Weights of a small transformer language model.
Size: 16 layers, 2 heads of 64 (1 for keys and values), 6.05M parameters.
Architecture: LayerNorm before each block, biases, untied embeddings, attention and MLP in parallel.
Training: a variant of Muon for these matrices, 249M tokens, 10827 steps.
MLP neurons of a small language model. Each row is named by its layer, matrix (up: input weights) and neuron, and shows model dimensions 64-255. Each number is 128 + 32 x the weight over its row's rms, rounded and kept within 0 to 255. Numbers have three digits each.
Before each neuron's rows, "fires after" lists the tokens most often just before its 100 highest values on Wikipedia text that the model never trained on.

fires after: "er", "m", "d", "b", "ar", "or"
L5.up225:114142122163200112129138074168133094059131141112119172113122133124171113185091134187155119112118134131120092086152153110182157116062153069171073139127079149094147115144101161097092198161172146090108085142113113134117088185106157119099117134107156146159107141107119147128147067134128157116114114135174118178074152114166173123124155168123174110097114105100111147127091091170077166078160086103184112130133105114072135126155147119073172160167115102146156116098144120100138145127175151142159092093149154073152131196139172161096110100085091127111085087123160109147094157025111126093

fires after: "b", "d", "c", "n", "er", "o"
L11.up450:182129188119141128111136129123139132089162104179116105145161115091160143195081116143124162111147104098144103076101122157155051196139116117090047135113085156165049050159073078140089152161178100063154087184144107175162127130146109161156099147161124101164140116094112126150123158118151182123105128121161118210102150122115083150099201140131120114098108072147119102022065119130156100122176121188156144118096107121053132132185115128166102089160128102130136141208141132117105102126078126139163117081091184130113099143065143116140151184123147087111108165151140114148072162119176106118

fires after: "is", "ar", "u", "m"
L6.up150:083118171074151155081118113123101105139154104115179119134163157132170138162112150130128125161077089162189148121194141116126138086148173150099139151099123140106147102109088117157094144148079213153120072061097149121085110146197119142134117044100149135133155109085115145114111122172125130101102156098168150176170130126169155176129114123127100111129129148096136045086095139091096141099088131139163023136122137104150088152109138141079131096165073100124126136177087162092125146198120082122146107090104144090148144172109151178071078098111130131115097101132132153120141160115125171149

fires after: "v", "C", "c", "V", "and "
L13.up200:185138107104124131146117097111141124119152234184169152117186214118155160111181113098174132099095171192130163052149142139111107119119178164133147170093118105134122106137062123117117134115134130125129152148162070189104104149184126097147126121068114143110129160120115120153071130056159077164148162096097116128117124103140110072116134092110140210087097165093145127154163095146150140100160120112146112090170130112165129110091146098104145132151210075146135170133105128043125134155157090091170153144139082148060140147122215118152084185074139139142155101131144104113176155076069095165

fires after: "m", "am", "d", "–", "ub", "M"
L13.up171:062106146164136197141176093097112079102164096106131110166173198116180065090155131120135099134114104134141102114160094072085138121116179133081207112162080111165129117150073120160128129123118135119171143128128160151115095209127133132128086133141150103111115122164195071127160136104091158150061102134067126121079148167105088199168148132127201148133124139125125194124119106129139054134113139126096069102142115111180183115083092121149113137135170096125093083132118102116097154063119135147114126161123079163189105155090150143087115149175203083092115142205077090152140149139090100133

fires after: "c", "C", "a", "P", "v", "h"
L12.up9:127141158071141134130129137125134124150102168181137182098176177084091151149141152069136111155174095149123147127163089185113137120122137127146119138162101184147074122101084102128178178106110203158124130093176135091081115155131160054156122173104099090149137147169179109183100171119168132155113152180118092099106101132184122120198113050087103179154115143087082105109135110142134165183153127061122116136069119116087120155174085116096182101144214152123148102151150130144165177096182127135098118112164102099104092098143119120194096120156098132081101142210133159162148109066118169111

fires after: "o", "m", "M", "a", "l"
L8.up502:072115121124122140177097083108118131114168163073189096126112148137150085152208122084112167135163148129200153122109111093122152132043111116134168082101142165110184136137105189163113145111095136182052134130117125124142151182186146116116149136146141033107145124061132061169163104119170161156148123127100148126151176186084066102134122137145099122163174122056173148147121110160187130151133107089112120157159113141096152157119135190084153165092158119106076167136097129118125124089125103116148096156182082204171155119098107107142137122174129158140103074121135097161148143101089144074

fires after: "o", "or", "l", "d", "r", "ri"
L8.up315:143066160128137133127149129094134123118090148100071081126136129093190120099102185155194128116151170122134137098101103168175152124109149082129075166161112091189120118167072130127115122162152104148105122127115162125130137159130142184057144128124137117144106103114177138126113146155112065155154115073137166123203161124173120088056071155151137122083153150124105151152057090147125147131127122082134107149167086147145119182070124115121158160144151118122125048088170132082150157126106165099168086095159132104118160114147085127076093099109109134203066073162127152149135082122118110114

fires after: "k", "h", "J", "j", "K", "Z"
L5.up410:156146131142129157154137118088128115123090133109132108160146087127081143166096148110159150162131104143100168148090122195094175118137121175139164111094133124094151114151087103086135125171190068091174180128108111128080152006120145145111132141141126065098097074147142155145122125091066107147094182160143117065142120136148089137096074120162159130150108096153176170187162059174134082181084124147118102106136100153117119154150094114113170094116118146127057210104134150139129140092101099099112122124064121124181124122069131108169121149149163137101133211107094086165160135162148145152

fires after: "o", "c", "er", "a", "or", "l"
L6.up394:147151169133154146129149142115142220156098072174167140155135108171075108156164107098147130134160076083112089095164138148096156128152135111145094132100075150182100064128154133157133183099108127159170127157151145135122093131165096086132111151131138177139136079138143139125102152108138139128081121135138075103096138214133173096138103081072067122124091089188121213111138205100119143142185060145145078140100068151075191186203112142124174188121112152157101131166184128131146121124089114122112074134098129124165125091111062110112178120174107123121097136155112065122125149097128083132

fires after: "om", "m", "ev", "ov", "M"
L2.up102:072138099149089079137166089101161135095180082098158161088160157103202113097124088108160142155140155108110170190166132134109134082101141131175150140183065104089101114114103182140120108170132155086142081087153137073145070148100123146109114075105061181179130151115139061128179143126140119146102140086071106125166116172159103163147090160102186167138113130105107103140134165124133114172076100122119126114140132118150116116124120121144119180137136133080047102098163127142089116124106136154164085112129169104096122103182120066107170174095105124154120164177163125110117105165121093114

fires after: "y", "o", "K", "| ", "k"
L2.up325:152161129068119103143091090126127112141074169125128088154135105141115129171074170107143108146154158082157177185103076180135116136124130151181143148092122135142155103084096221119059070123130169095134082101096126132116140116155177131108133156135114047119126154197175135081139166139104135161121128142148119133111127110068110107043160125132109131129054128138090124092161051172130119108159122131141106069117131093153135168166120101155106173188067119208099159056137143135193107117086170119132152169178146121117151101077198164095122172125137098108128152131157153106158157139086135172

fires after: "y", "o", "a", "I", "i", "e"
L9.up304:127075159098164178117149100140073082079120116123153140145143160072134148138087131154131113153150165122134130113121111156030125116154128154132119099153129070151146087068111153082089083149110121150143109126077132135137136128148154142121086129144164183126116118174128071120107139099158118105168102153089151176156142127125106151080118088197115096151101185141136136114183151183138090158189164124160093132126082155139146123105104095111192096110138178166101121125084105142144162175078152157140105145141082112128111154085176126116151151099100125096113115131136151119161149137107124059